config.yaml
vocab_size: 2674
activation: "swiglu"
positions: "rope"
qk_norm: false
parallel_block: false
init_std_qkv: 0.024
decay_fraction: 0.602
batch_tokens: [16384, 32768, 65536]
seq_len: 512
doc_mask: true
train_tokens: 260100000
dataset: "wikipedia_en"
MLP neurons of a small language model. Each row is named by its layer, matrix (gate and up: input weights) and neuron, and shows model dimensions 48-175. Each number is 500 + 40 x the weight over its row's rms, rounded and kept within 0 to 999. Numbers have three digits each. A neuron's up and down rows have the sign that makes its largest values positive.
After each neuron's rows, "fires on" lists the tokens most often at its 100 highest values on Wikipedia text that the model never trained on.

L3.gate673:532498521493499488547522498514516501435518498513504531538514517554501531498498553488548497454470435541497471423507461500480505479555526546537506544478508516465449486576495523489494534488485472456480490510520479467460500427520549483478502469498466535470496500489523501481508566478545531480444487539447536518504495545476468446494481447450572536552484563495512488490461484442499521489551
L3.up673:487497491470477467497488463516475528500536482509540468445485456513489542447550487460522567483471447516518475519453430513442459494603434538534494531515499464528467506529497531399450501485432468477482521475533442483530537492491449546483500496424449569510558521508472472548458526497516537563501516486465472528504536499593390545553512495453557512475382438643515516486555493510521540533457
fires on: " was", " is", " Q", " made", " began"

L3.gate8:483463518469452501481540531523453469576558511491491382482453458521531548531483539560536492490493463496508522495506512546457455501496555525497552556500395512535470506467502449513457541452571457483524473498586502516467454560424491515569585448506548507554451548528523512524516482565492469426539475460468489488476463474538480551494479463502531488468438457536440510563495526472538509545503
L3.up8:501581536517556544477556512534515477464565539499401428497522530485537484491450521559469507483488538547578487490509517465495516560522472450504500511527464484475557475472441411500486517436564494507409522442487482499514498495522501530463530411470507464510458468419533488472524551569570450467545562493457504466509463463487552474472545427516499541526513537474493515513524500443492529550545
fires on: " ph", "h", " Kh", " Ph", " tem", "ar"

L3.gate1005:447586497498560493500421490459441517596551542510520507524519521394547487474521428489512569488513556555504473451509489473494511500447522558521450473480463516490534480534479487531422534556502562532443460466542497506500459476513460563490511462577470513522472498495536557470517470528526515515561518525563559494492468484466577522459502472527533529521513481470506469520501498519485546498507
L3.up1005:506560481495499476547504550478465491640521475609545491505483501409522568483481567531480483480579501516460512486462538447503493534451509456501480434502524502467513510516516502472538505561539525525556498481546492513476470481488531472473485536489461547565518499581476507497494477490442633529468499519478528543511541522469502521536534529497584440416530483501467484517543443534470511531477
fires on: "ess", ",", "ile", "rom", "After"

L3.gate808:483530516476479494526532505494451550574462615492455485508493502478483543454501558457452462557541530495498524548521468496545501481462462572497567554465476432579482529503529511495485515521619557505526508517420511490476546588557544468577511520443530465539462490497531509523436525530480475444499426515488528401535490504471495491497514476496451517560494434488483560476533510464525527534562
L3.up808:586495501515510530553500520446534517470503513555473542581437485448554495493523459513514482429523455468466472480544525472536474483523504535461472533546428516483507491492570500563510429434462463515501514507525435532548560490481522504534519508501500501507559466504485521489543547522485450492494424508481519562470558459508554440486471562501496571466475448450500537506532443551459411498467
fires on: "ly", " per", "urb", "r", "ey", " Rele"

L3.gate65:475475472461481493456510445555469534507460521437471489484536394454521533582452498506496528483539514533465418491497503498500497515544511508506560471481566475515528493489493477495476490511507538505509431509497566481512508490526502549410510482527488444538510510549515508460477414497466522531399484613502500492562519408519467553506523495454523392513462504542532551582548528456580525532521
L3.up65:495531452494548465507460466623515480508513544495442462538460552453509518488463533499502529449452503537540476446544486525538531455457471436537521452607378475500529467470477502540484477504574547496532453439502527556498515453576522481517506485516371517563535551475447507504410521529534510442514487421461473520583528517528457518525562493535439512459559452486494546536473502553564490523527
fires on: "ow", "ul", "o", "|", "h", "ar"

L3.gate252:503486539468509470548546430474450537501547538507578542507532487547530462521513493512442488478471494535543498481488590476493510562493477476553526426474537511523471511541505500476465474530576438485467536529494542451499560493416486553536489455531475462454471499460490576559503480442543522421529514518523544483548426464475489444483554482478511525545608456471522440502518557513525500476493
L3.up252:469470615506490537486566506477484461507413477489473427533520533521451492532532494444537486470520589456505499497432496542484531554517490502505510501489457454548443501495528543517492545527556469466474495494504535485487503536536485552424453538461567558422521506543453527465457501525469460446516467515440441475489502463565460581515496566513444513511543449477548546495496540438538510503474
fires on: "-", "/", "–", "3"

L3.gate592:474462430550440477477541507559548521526516517472485455463512516521473499464504524539538531581526575511531451477515443544475512510527445508519438517497494536520522577464510563517567492518496504476414520461597398526479558566481467523512453569484424520477552522480453460475485523481454499542515489531493518476491443530458422507499499449519479509427504504514533494498486509521449525476531
L3.up592:491575487544437467529521517469499480499559508560453495560507465431547380526438482525514578489541493477528434527500506502513514426428521488486472521531499499406502567505505524496607521562509507519499512586600499502515435449499470432577586511628476553516457515514581476501504465518464493472462491438509526565482535485450410526513457513507523491444543446517563460490490472492474470392530
fires on: "p", "b", "rit", "z"

L3.gate992:494506507460519480431487523427503547501547493541637495488532583492465489517545525439405459532486586582544460492564437457520462430467471469401473517517492499511522508538482485427484524540529556482519522493549431548454515468516469539504422532520455557530519601477493468476502503532548427574519540483439507538533509502508524559487493474510616483469494477538482507489479436472481451532474
L3.up992:550505520539570610462475483469416520502481570498571448483501489550607505509434533541472483573507501536528533489552421524477460504549507584501513543497477411499484508534501453478475403481534516507504525510497497517412498477564520492527462539497481514489429451493603575499556507577516517522529537492456479542531520456509488474507511512509598564493473556492536467556427490527450450537507
fires on: "er", "t", "en", " sm", "h", " "

L3.gate544:506529484498494425538486550408533424442465557440467531452483529528537476488556481464432481534476474524490584521520503477507464473421559456603506467485503520504549506455471500547551553501584547518504533511451497481474466521475521420447425505564492525464516501478434480506457448494449491597555473513496522535525484540500473483527488458446459496389491497517450594522511466547530557471508
L3.up544:456482505383501463490513562468515510441488521452468420446550447518521494508491482532457493474497481475502570445548521431537458495445525462545542445475438599512515586470474544516541481435566497492514491530501465464520496495553518466476504490395513513502547527485442504504525491440558536531540543575482523508411492491577531437523470507558494500524524540564484509446471557487538505463458
fires on: "a", "av", "o", "is", "oun", "ard"

L3.gate581:560543503525505535498512442509469481502413476538513494477565504550519503425514478482536477482523501580577548479519502460533495425490503546491522480484502531497484553520438543433479531487497438419517458501506495442440557524460463468476534456516529569476532530456473538462522520488568530403538471567551507475519486566542496534479488470423561436493508392613461469534446576479519482537433
L3.up581:496438446469487523554483474481534537543482373443527456482485545493434498486540510537492535494476444509446516562487497540433524484435463526449473506545455461491579521458490429498538480490506549453505477482508425527522540484515487476493458466477543481526483484493512467506484566485566596464499487459511553467508513505517511513564504541469519476511499568576531485528517481488531443476496
fires on: "ap", "==", "===", " of", "op", "at"

L3.gate197:484515494476495530511485468539533611469474527514497503517531507488540442481512444538500519486449550495454489448446530475448590438544538488476579543538568521489433529451500509486483576505482535450513548532450538424500525613554443589557506452474503506467482480534528499478546504559533479503544527493472521487489472540473464529459546524538434504535509461488488522561502542500495504588497
L3.up197:408512513484448580482612508575452551497396497440493507511450429501475470518497534513464550515454510580475503438470469488455499468531544525499561523523562439436519539447491524438584447551445606573447557566481561557439505510509492465451509508464523469445457481471531476463464476524499502559501466601481537480541450524498487456460517531562479543521472579435503516565458508471454453592521
fires on: "-", "ip", "=", "view", "r"

L3.gate260:520485520504449512537521529469541473499491467475509530516579476486514547483503534442503415443498515493508591540539513510506545484518492553446487527508500456550419510501475478427511478466509440521507551494530523426434563456458485503530443456543517498415553494497548530448469515486440537539463551462483495474528468477514477512502517436452453475542523508460453537423500509427502554476554
L3.up260:530458571443530484499505598476469425434479516439464478490513461524494490511416480486497448431506590471509472495542477443477450454538562493547561557494558458464432485578517573444486471521490463483461457499519503433384445490546489418509490556446528495574489480523564473527560517468532521467475518476482471486497486511487440494408471484481493607511490589482506469473521472437518488507534
fires on: " /", "\n", " (", " |", ")\n"

L3.gate617:550493462470471544437506445553487490468519513561467505492493485461436465520575505508515478487452550517459458516490479470528428481524473483482563515543470534551511455441471568509563490521474459550452518491455533498521508370515546530542427482464476580518572489534475546507545522495554440491458388491492500476584503493568442539488560518459503468376523470579527486438534531549465433443475
L3.up617:535527521476472478533530450477545506609475596510484489479514524533444501481526514568446532519532587468491468526468522518529432432495483580541509479465561449449461541446505483460472468512510535477468479458492594501508468573526458527515520431543503577550566528489441531540534471504538480517540496451533498482483453507426497431507567468489481485485501475516516518457490489457493485548522
fires on: "s", "ation", "rough", "V", " |"

L3.gate259:518522502518578417454553519491575477610515477517471507480507527512497528471546548526510465474509397503452538497459529542519513524508495436509542507436479435471435530498572505487468543509533544507503466519483520548494463549551462560514520434502473534519542536528561531622523446521561490493455504459564440505421542521440381487491509482471435502509519526480484521464465493503487510483515
L3.up259:523481499416467555549439544531474504515513493423505609565509543533556525473548545510519501439407506489499512540481522487451484545548503620479528521484465505536500536514533494530509476435529482437539436527467530479450498566419519476574519505483483519503474574547535429493478480502535472522484521433538475404498446511457452575495454433530414500582563474529493494439499530522569543516473
fires on: ".", "und", "1", "11", "id", "r"

L3.gate221:487496465493519449419466512454479469508526501444437518465483464509517492516565453514463522503503404508469469530526460466543494468484490499506517553496507427493480474456516458525475470494525471436479473435475523393520478564547522500570521462476444465475543530505427479572484494470474571487498463506527528485491516460522582461600506588417448544523513504537498534522453535512506482450474
L3.up221:506582462492518464470476492491452491487576511504512440422495517539521437561528483539483456546545533488509549488574534503485510478475560439561499441519509456517529568491505490555490481482484450495515574429585531465526479394533488534453476519516612582468542522557513458488494399408470503483515508533491508410527533512554534482519506468531458511524515551464467494502550509528498542492501
fires on: "z", "k", "ard", "r", "and", "is"

L3.gate412:516481475522509521489502413489549461548435439532518536485495557481510522514504507480476503446519434474480572480511499482489441492441515497460569522487578424522437491486516477497527477515463491506458525488547527514541484521452497510521506533501419507493479458465513493499532542494552566474501536503425486488539471586456507435512559492427514490537517460456523604490467509531553532458442
L3.up412:512449494425533546559524522425513529474509449457466522488460514537495429547570531434487514497526469490412517500534551530458510513470555479533517490489496438505435531426529496525493475498537398521505455471538493445520447626528520472472475589466535533508530578528464533491515524490568494431470511441576521533517441510470451473435521561421514526467449525541477521577516533516472443510541
fires on: "en", " dist", "n", " Den", " dis", " pol"

L3.gate539:556529512453481496547494552521507414475538467475486527493504535499517512546493436518446493483469482525506526600561508430416588565437492520504491468587524518469540442465465477490536441415503573555512476429452515441524481456495507498496546517507500497503589558490497498408563451488579536474454489572527446551532507522484428553495533439603461463454499511461498457626455435518488509529502
L3.up539:478491438505442509489498457473471515485487474473458490495490541514543547474487528471516497511546499443466541502499595530454494464517473566495518486469550573449545507510477567400569472426532559483456451487506482506515546495543416512498559546456619535503509536392482602517497516585546485542461506537524490528420536446529452603536431473502421458449536509560504515451507414483470439464467
fires on: "in", " age", " cont", "ose", "ase", "ection"

L3.gate835:556489458427466506417485538517580574523494482503508491529541479462481450536529479493459488561484494551482471561453506516505518499526503496507482470489502519518443411504534554473545565534524503551541436493416520485475479505449511541474476475503477467514465526476464428441539446526440491500635478533568535450500468511525502414538464493488492463509526496489469459498564564496511442440506
L3.up835:545473444507570486505525519457480455457461452448564493490525496485488503571535485497570586474519540553487526482501532499533424478466498427554529503470509467543499503521594503489514528604474538434509510479456536565451466488545517554434496492491494498493495490528495576411525508461498498471530504546445518551474558472518507555430547487457518495558481424548472465526495536479487360459439
fires on: "av", "on", "amb", "l", " Con"

L3.gate180:481425550558543462502492492490432476537482543498495473519442454429540457497534505434575572521497515468517515484558513561534507551528533510517500479543523540463580502468540493475546497558488473480478468448477496521460470488477549473481483500513523525553471541511419437473421498512456537492481574513543530502540517418556460483528527523549512517497540400563499501569459518503486497484478
L3.up180:439548471479408519462442485462464509525529475499473501584474528472536511546519503482537428521502469511542494455561452585454501467549530547554525471447473454488568529450454547454432457521388452490574491545490517488493468549496443504531480541439485474456545484431544409419504522551529460429489392476469493549454475507512614422535496441481517510564514495496447520464483542506514534549469
fires on: "ate", "resent", "her", "ated", "air", " km"

L3.gate308:500558576511569489496545586486469478499518467494546533501455441544463547455477515483497473503520543529562476454480403511501486515531545511471608453508557537518505556483519535501494510525528526540512485466426485585558523546510475539449395520477557493595501487478470560416503477482511487518547453473542499514489568509468486415427534461477427522496527480508462458597535460472539456494396
L3.up308:478529414417514460569474453587496450500536480495439485590490458472463547473471513485513518505534493513556460544526505497545498442513507463540468471456473500516541438509503538531530468514484461530477499474463498526549473526551574489507453543459552538506467531477441467544462509548573449507563506527481514485525504465512572482479513505522511445505474583513486531459490574496523452512419
fires on: "ure", "ion", "ing", "ings", "a", "ies"

L3.gate469:489484529523433484454439533474442488402541515442459504483553496563471448536439582481478574488501500496480472464511544492521515501507451451551495535558446482505441483481537463553495517470472528436549560462487602534459498520557502469480491511480546557431522420504521437448516501491521479529532558464506578556479550471538499531422537466538484508445488500499454469511618504489510474509522
L3.up469:522540538470506436529460514495436523472471523528442545537561523556541428510490533438475555477499518498518511534514470525568536560543506433527479581519481507469426439536572456518524522484503540489585558494496568518461500558500472450484513552537540493483465452564478456467517497578398473481524591458479533520461540518546484509476582460493502545473508483557475482509547530520487496526494
fires on: "n", " against", ".\n\n", "N", " race", " N"

L3.gate164:492442546476554485469460545453550457525449486529549529437439549475485521537449502563454544513508461489506456535465527529542430442557515433525518453489573508577490508544575458451495513539531465451459450456482487514477477488506413530490445496439447392510455481509491465534473598463478478487518507449515529552534502512459497537439465474548534471487495456485521559555571481530480518509429
L3.up164:511550480441504488515472517520515470530420449470513520471512554444576450482453470494598436556515541569500474524464473468499492500528512513644484489515535525491444602492539499463538501545483470488446485516409504517482455477434503551483502482525490545492492469546511507506489504434401500459514568497544469504550482514546533483458526474455470514441559488512537453537560604461527491496493
fires on: "av", " March", " code", "amb", " Mart", " Mal"

L3.gate633:476550508437533465472527454516504503513518431506543493486498579514435533450453477555482523504527367550481463526523562494499479385478444458511532520445518504487444511524550473524517484513466530493446602487429540510495525567484501481489514573527491459408560543471486478470500514490502455463446474525538489492499373472399499461523498587429513479542585515515482472536501456515466447495574
L3.up633:524525542509494441547444463574507486509476484594445506478459568450486517561517420569514522438563538472508458542499479556549430538493510502463479523496512519502475528524535459515444480521517470460493512465511502466488466472522493509451544496537577496491533478475491476506523508502535492611555438536434515505529519559466412498434501452517563528552479506505517522483543479503510576465580
fires on: " was", " named", " the", "ished", " is"

L3.gate654:450496518462455533451474469517480469560503487528482491431454537494548485460556449459535504451493427531454468545515462472494499487521529539474506586551503489482493550520522462494559479520560481390469394421475493546486526450445486532513532471536479478515453481547504497533475454526497484491461490559458406495525512490483403572491471547499481421448554512628518541503502513504468543508515
L3.up654:462511567416509440572531495575511575562472518471484547510494507583438443458524514472586419547478496547485504503529494513468435436495440478496548504442463534549472549511452465482526459559481577540518440434520482494560560516502464500516510476462458462560463554535517457534491581538484529485487476510511479514537576479533493522449463590480481501543528517562557486520529548463543512542491
fires on: "op", "ap", " –", " =", "ot", " |\n\n"

L3.gate569:490484474499432486489464447486466473488439503518462484566456533479464474469521544518504506564614541503450464550555450502490552455468444502470514475456491505449485524462586470526461539463409467484574507457529488567491465525584599538515511416498545497398472498518477519479516507491567447491556595515513529527461454535500518573486460595467435477498485541563486509542435485527463486501460
L3.up569:492497468542439468574514519491496576410489524461416536489465475427470474509457505571548537505530543522483442558531469497425482541459544544449563481502547429433511464466561486578501547486508497490542537487456543482470492509562561520475516455492557560426472494559442444503480511554528494545554474485539530508482490446486454477458540521509528479471499440466464514475466516492426553508554
fires on: ".\n\n", " |\n\n", " was"

L3.gate765:479439471446499444426518515462479528486554549511543519448439456521530446554439462554483544515541488434416552502469442561564624392511575555527437480482452473512396527466504490521537571506503533536499497482574534520448462488473443465475515544502503475463462518532506421530500523546458499500412483565501479497499484520515496442431460549542535450534475475537493490487482455535498510513529
L3.up765:537500508530555496457488535471499535527503530480459470491508481465526431503509451473526454427539454449441492492462487469521505445522426520471431486533412514504514516470470532514524549494556472487493501550544410606476461455469508489493528451478497457519488467442533511538533485460566512541426552532541534504496519460475402453502494569511530455527553503546504451513553549532575498513516
fires on: "an", "ript", "al", "s", "ial", "est"

L3.gate429:463504521489504504447526531462518548527516476438513532549419508531469545534479485558510478494530550479458539530502548451511536474475488459487532594480472528513535410489439493502523556539574428442517518486519510587466464526493492559576519516524551537557478431476529484483497514555467474545486561492523518424544532440580558503490522460564551459470493539503523499574466503467496542483523
L3.up429:506543512572510479474476456488506518502503553452483511557477533548561445495505507442481476492540602489449540465474402570590524508527461508449521498489490498495534497464505504516467546494515521497466470483481465396522562505473495449492502439454530525430488413489483459521566546528468512562425480505504472488455566568514501498511488512517517592523497496481562494437449503469493551550578
fires on: "b", "N", "H", "-S", "n"

L3.gate886:518505602482569527503415552436576591521437490443540478448466492453479440471473496454471463487494469483523501503479539475488490512553460519469534492496415519569507518548570463495516450480535495507525510416551395432454485522525508428521468547468457449504496516557501449485539515548488477478567480498456462488474455469447472416531446414480541441565552540470466503444493469564512493594406
L3.up886:459498594530536546476536503448409491564576493476533519478568459495520461476446494481538585529495454493513507521488509504515477516481412540444594534529531540549498451518422543544539505496493492506478522523556505513497507491504482475443509540542563516491499532481478558487562482457514524520490522488511414494515493568544404498535506467447504507521508514540568499473488546537473450439490
fires on: " co", " Co", "en", " No", "h", "an"

L3.gate613:555470502532542488487499499521528512456575445580453528527494477491457560533559480497463479487463551508564456471474540463492456518452510476525447579540516464479527532562493496530495510558527421492536520513504499525432511523528586529537504500485487509523560465488463461546540627487485474494472552531488503435499517483476543526543487442498534533506470569524538477468429527537461559524485
L3.up613:464500487442446534534497545549583461477590498572495483537486524516495462476496486509514504482522538471529525399486469480502487501504514429536539485488508466512526561522538515485500536426539500515460538467520489498506498511499536524523500427488465498523472436474584538541501537459492466550496476549449532499475557516507510511479502477510437504569488467484510515537525521564441527444410
fires on: "ud", "her", "mer", "el", "ol", "ah"

L3.gate706:531474533453456565527425537542480466566532534523463451543393524446482522469485528454562423528514522502462484469460552441501508543494553528555490479511553532463556473529501490501497560497518536403490476488525517444523503499524520532508500497503571484423453477498517462517516520511542540556450517516520477523465451501550513537496453482501439504453443543496565524511467498415498525529505
L3.up706:487518609442479481537472463529466501534532491485439533561505504453481494468437465482566528558535489456502481510424479468482510527456477520488502445451484554529501481498518431475456573491515481457534528530499470483511573494546512496484547492455477542534458555549464466546562480545373519471508454464519552514539491539574450415530477451540486453450436545547515509496488465407485594497509
fires on: ".\n\n", " |\n\n", "==\n", "\n\n", " ==\n"

L3.gate731:502500486517511470510477533517540494543519464485499474499533479534485509506525474513487453480567503463551602475524423467506523495533529495495483513530463488477507520479505526487539484538543502448481551496557515440531528517473439535529461526483463517458517531451559496481561520454578404499436527443506483452542512438496496531474466563486413471571495477488514491455513526425501468530510
L3.up731:458532483517430437501474465515561459499530485412547494471473512556470446576499504446525483499574490525445525550508483546475484534436542500484527498429400487476508456470450569507543516553500508514511384477561512520430544437428483505513498511528502511462490538553498516518468500475509501490517466503441504442501464515483479470450485466537552483460386520478549444493509542447528477448525
fires on: "\n", " |\n", ";"

L3.gate300:483512466485453502458508542461633543478530576536564472573527455527459566526445538504495545494504533516561470475441532460550491501500490476449430478548523456524535499445477435440480461504550446494522545503468517431516544516437487568570467391463447573508551518520524558528470454499515481458513496528576544494644415515527494486476459502514472523537553463483443565476487521470457547484517
L3.up300:554554490485448479444469582501464485525587503472554544578524517473475548520491440540480490524495499479511435488416543487511476434466497478477458497508507513529496464424520471489464496453472472479511537519450481460573500542461444472528491450488446534463492473478493568589475463454532552487466551468527564468575462466535552512459483529545499495515562396500419532451482525508488572516501
fires on: "\n\n", "g", "ne", "n", " area", "a"

L3.gate1008:559493513447511492513493542486551491505510544466465517472455498510510557548501470472461465477491454535519469483533448489570507488578566550415496475451467504488476530535499458443449537524510520472419493439526520509480438507508476545517494457432553467498490466502485485479527470530417557584466622526513475455493442433522536587455492484519578458448471447532598473511498470516463484458469
L3.up1008:562476527519505543432403561542488447536520574527456480477578477500554492511494516454472566441448563496561456434504459496518482539456516529485517503521513449452461500496504427499517501418553471510504501514581466486472496585477501526511507472465535547463429521491473531534452486491510507496472482519494449460524500502536412565504454477458561477478474465508436455575517562543551536516460
fires on: "s", "$", "an", " dist", "v"

L3.gate186:509467493452496483570501446523565491501561501535558492473513477565541448483530508412541555523464528487507576469558491485477436391499475498572468486460461479470487507572487484500593445454516521461553450530473426513443545461473489559517476476453559486573511501534492454520471523492504483447511492441411540490527449501475492482492529487518507523491530501489443493473481504410474473628463
L3.up186:487532513468516505534538447553551456468541453553564526541511525527532507487562545472501553498530520489473559484519557464549431463510488486579422439489456554494505516506475564542578443451471513551560542488531532544463479456479500537521488467441556557530464500556465488479507511505572502458461511464434535445452470475496494489479602512470456414461509502519471503465526554464444501487515
fires on: " Ad", ";", "p", "ab", " Is", " Ab"

L3.gate388:468512549486602492484442512520459491478473538512517489470539465514518561478486492484491524463548529537535520536492395471454492446493536468563476469545525399593486492481463473523476517493451448480510454444565522434520496502435527530525469492480502515511545518513509450538488589528496508505480511505496466504557549498490479542552477525480547459463568545486506499426496428516448493512455
L3.up388:529467544485536545479528500465463530464469490484484539503548520412490482463460490454513559548547530518541408465501459515534524455518517500577527501489509476451536493585445449385514543552544459512538486465475556506507556449542545430416495578528480486563529512452526577476493524474523578511517520531507531533540477553507496481524441512553500486532566436468477534501526561505585519458536
fires on: "h", "ol", " Wh", "uff", "ict"

L3.gate319:508472475492571503491578517535480485444403505514438479548504440522544431428478483490542528490489573451501460499523481560499588463580395604388472479522526521485522460511543522496565499377490449540551477454501476477542512468474527492481459550547490523511484508517536465484494509461462418503568518496555463505542546515508417480456508527473492500508592463540483476484474467498449593486470
L3.up319:455483490544501540531461517489572495535494507583496502525527506462443524515501483493519429425492554490444574572518529494416528497495450527551570496522448462489528526528470597531523502479512471535442501518541467460526532536479488500524467550477478457535492458542533480502463598518477574530481548481527511473468561481489503462477460576582484510435518410544506529527454475440466547529444
fires on: " Team", "l", "O", "ividual", "f", "am"

L3.gate893:442462547449497479516527547510408523510466504549462456547531498536550481520572565449484543584553506474478473527488492460480564511472462478440539512524463535510574492542469429554596551537517547487507499474529493473516515507483519517552445548535518547449579482463436467519557475557556518513489527507519564526481552468538530448529541542534484515487548548400576444468577546534446513495573
L3.up893:492472433490510587513527510435505494567546465491442482549484511490459437487523503446538469508497508509492476483538536405585497447530532534525504473450471508456463554506507561465541521444472507534466588536485466452537495481465495526494478497525460445501475546470508487571488402476484480531485451473479545461457477520472514495559461512435513431432544530537504550463498517478486499470493
fires on: "p", "b", "ip", "th", "il", "i"

L3.gate814:533522477479515449503584504475492503511534468509521442490513496481506589561560433503496491449532573418518555472505414580535527473513463505481523539424509482480501586500465548528540478555524384422501504542461458498507507502459468500451412470499497485510529483549493570518515515496515521528551482421470533501497495521511443552500445591424450489593528461503531518463489491429539518511367
L3.up814:510431523564523470591509554518497469456537518447487485499448469476517453525522446446555433505497464464485423536536472462493458518469535563459556427545569495506521424476563502555543469530514491546463453491482485512539532524510546480497475563526506523533487496524515494431529416523565535506506443443504492512444525588447458412461485422563482543484587480565565451476470465536375550516464
fires on: "ar", "an", "ab", "op", "á"

L3.gate531:588457526508513486519441478453474496483508511483567494573454495558530489478548582446533518462543485490555448465487501453505561468550504501568411530454451542524498504556518516521650469494462488527474547480513549524531568563552498543447461534551483509442434454494463585525501462503551426494536540545501564423503428457490509570576500501493512509522459559511508515480541425504508497441514
L3.up531:566485493533501477475433480467462519481452469503534452526455476524510493484566508438486551518559475473533482488471537455469586499509465531534392609502476499529425471479537518517613489484437476508430551525482481492510601599500501552440495558532575436484471510474492579516485507486520420521517494476483553468509454457543513580541480456461503545467450518488490523548534547526458505516487
fires on: " /", "/", "–", ":"

L3.gate56:421469503536524382502539565568450496498551490464480505536504448470527533471435538549510506451409535484375555539536442503514474545490467519549488544559476460523495470464532496481500456506466489467529537472485521436521493528526531546455515490474522510496486481487502481500479476459505491501505539509469481527519552512499533585460532527494454517481513530482505452475495424494490593489519
L3.up56:509525458503439550487455433501547513462492468495478467456517504502466461478518449485435463476525498471585480540527508493500599492542449414480524573528475475526581523485519477557537527503498404507494470462536452537585495502579568497471465508504434491431485443527509469494467481505500510486514488416509522512484478384509536547564519495556473479445455511510471497507502500508493492559508
fires on: "f", " Team", "h", "ter", "i", "ome"

L3.gate365:473496554548515430569458505463505496434481530524540526471471462514480523535528450440482490512516470501459508534522500416523543500465529523460538507549520544514411527531501472509503470482469580518459525500490454409525453518467516497487487477510460505533418517561516456553505545442514526454513410367474521470539538536506391424499548431534449472569461522521544513494551531548498528495491
L3.up365:482517482556537516521502461488511548527509466479507437531481589463429418514453510498558536455471448484448501498567518510490491544494475484498478552481538519509393518441546434545470504531561472500526464496435458534487462455432522431451544586451556481459448568558491453478452456503508460454454476503482473525495481533548555482463546514555502459538398469536490506477581530477481460510525
fires on: "n", "qu", "arn", "inn", "en", "ian"

L3.gate133:565503452465421501556494525483516522488508462421483489458503402461442519480522481513460564476495534530467518494565594531451516538459505431448566505500484511471451401510495451463490489485455550453507538497510528603466507457492531472504507489536497542445562468513525474537466528472548484506449517497486463504454531438502541440476619490429466490509460521472470489465535481442431571523555
L3.up133:585502467523455465549554505485438495565483478444512515525480441491448494526486491545509503527497523507453489511534539561405517514527487545490608513522464512425505432466488472460479462427509502490557458518487543552473478468510540424507481538547495528444499520509537576544558463416484485499485515536535422488459517449531444488466617483419475526479504504480488502442497545485467498539626
fires on: "\n\n", " |\n\n", "\n", ")\n\n"

L3.gate785:518552486518491524477420521490476513512555477454559453429498438494518473577614478510548453475502540536555541550453460447461538507504524478470497523515526503455421407509430474541533510537542517543458486478495523504424538446501538596491536499523563552569568489514549520549546505472515516488481503498517528513439466500463482523433395530472494524447545483460522452512453475485503437447507
L3.up785:535520531528511539499582431541472562524503491534549488448490482455474457504517510425576519449491461510510408545488474455548527475482526451508451512500491537467486489507507534492513484563453520525561566471546531420493471489456461532454489417567508514504475463482564451481501490539413504557488484404401547551536525494428532576535535516518522516492463480483529571481405475487559496466551
fires on: "ap", "ad", "ak", "um", "av", "og"

L3.gate961:462539544442545493495422482607463532478447543417462496524448530584569491512493444491504518538485526556517510553444535490548442410424500485431513491496515527512484561498469487479508575499548439537451370463547476492495478411530457484474527494556495508511543527526480415500537454504469430517476579425434516474493483542529577485515541485451493528494540504523527536420499452559459480464450
L3.up961:529520543485564506510522467538555477448493535510490555470511477485502577468466552585495459483505480533563464487473469469571532472489495518475556440478494469489469536475483487521555484505531504488495455487569522536507402493490458528579470474519478467484506532495502473489488495486524561484601514501567444458465502523512548513450467485507458519475535420483484468524494466405513490478509
fires on: "."

L3.gate170:498500534504540431486450491491526501430546547505497463534516411477517448490492482514461527437479432510484480544519488465510530497461434517517476505517478510454475492474534541516470500441474517532474462480567555430536484455506563520438486464517513428485472540504574584564389422544542518457459504495471524587526568579541462494489513503509456505534486461591548494558538559520521448507397
L3.up170:465522528495504472433418494502481576479452519472439416489574490518465488500556497516465551493488505474436530488480482494526503523482458523494531531548500510474457457421511518517467488455506486484477451489590536518449474470472541519475465449509521477496466571488544476564473451498450503447515465472421496520465524588508517445469450419523582495465496469557506435499551423503525575512430
fires on: " Y", "oy", "a", "Y", " ("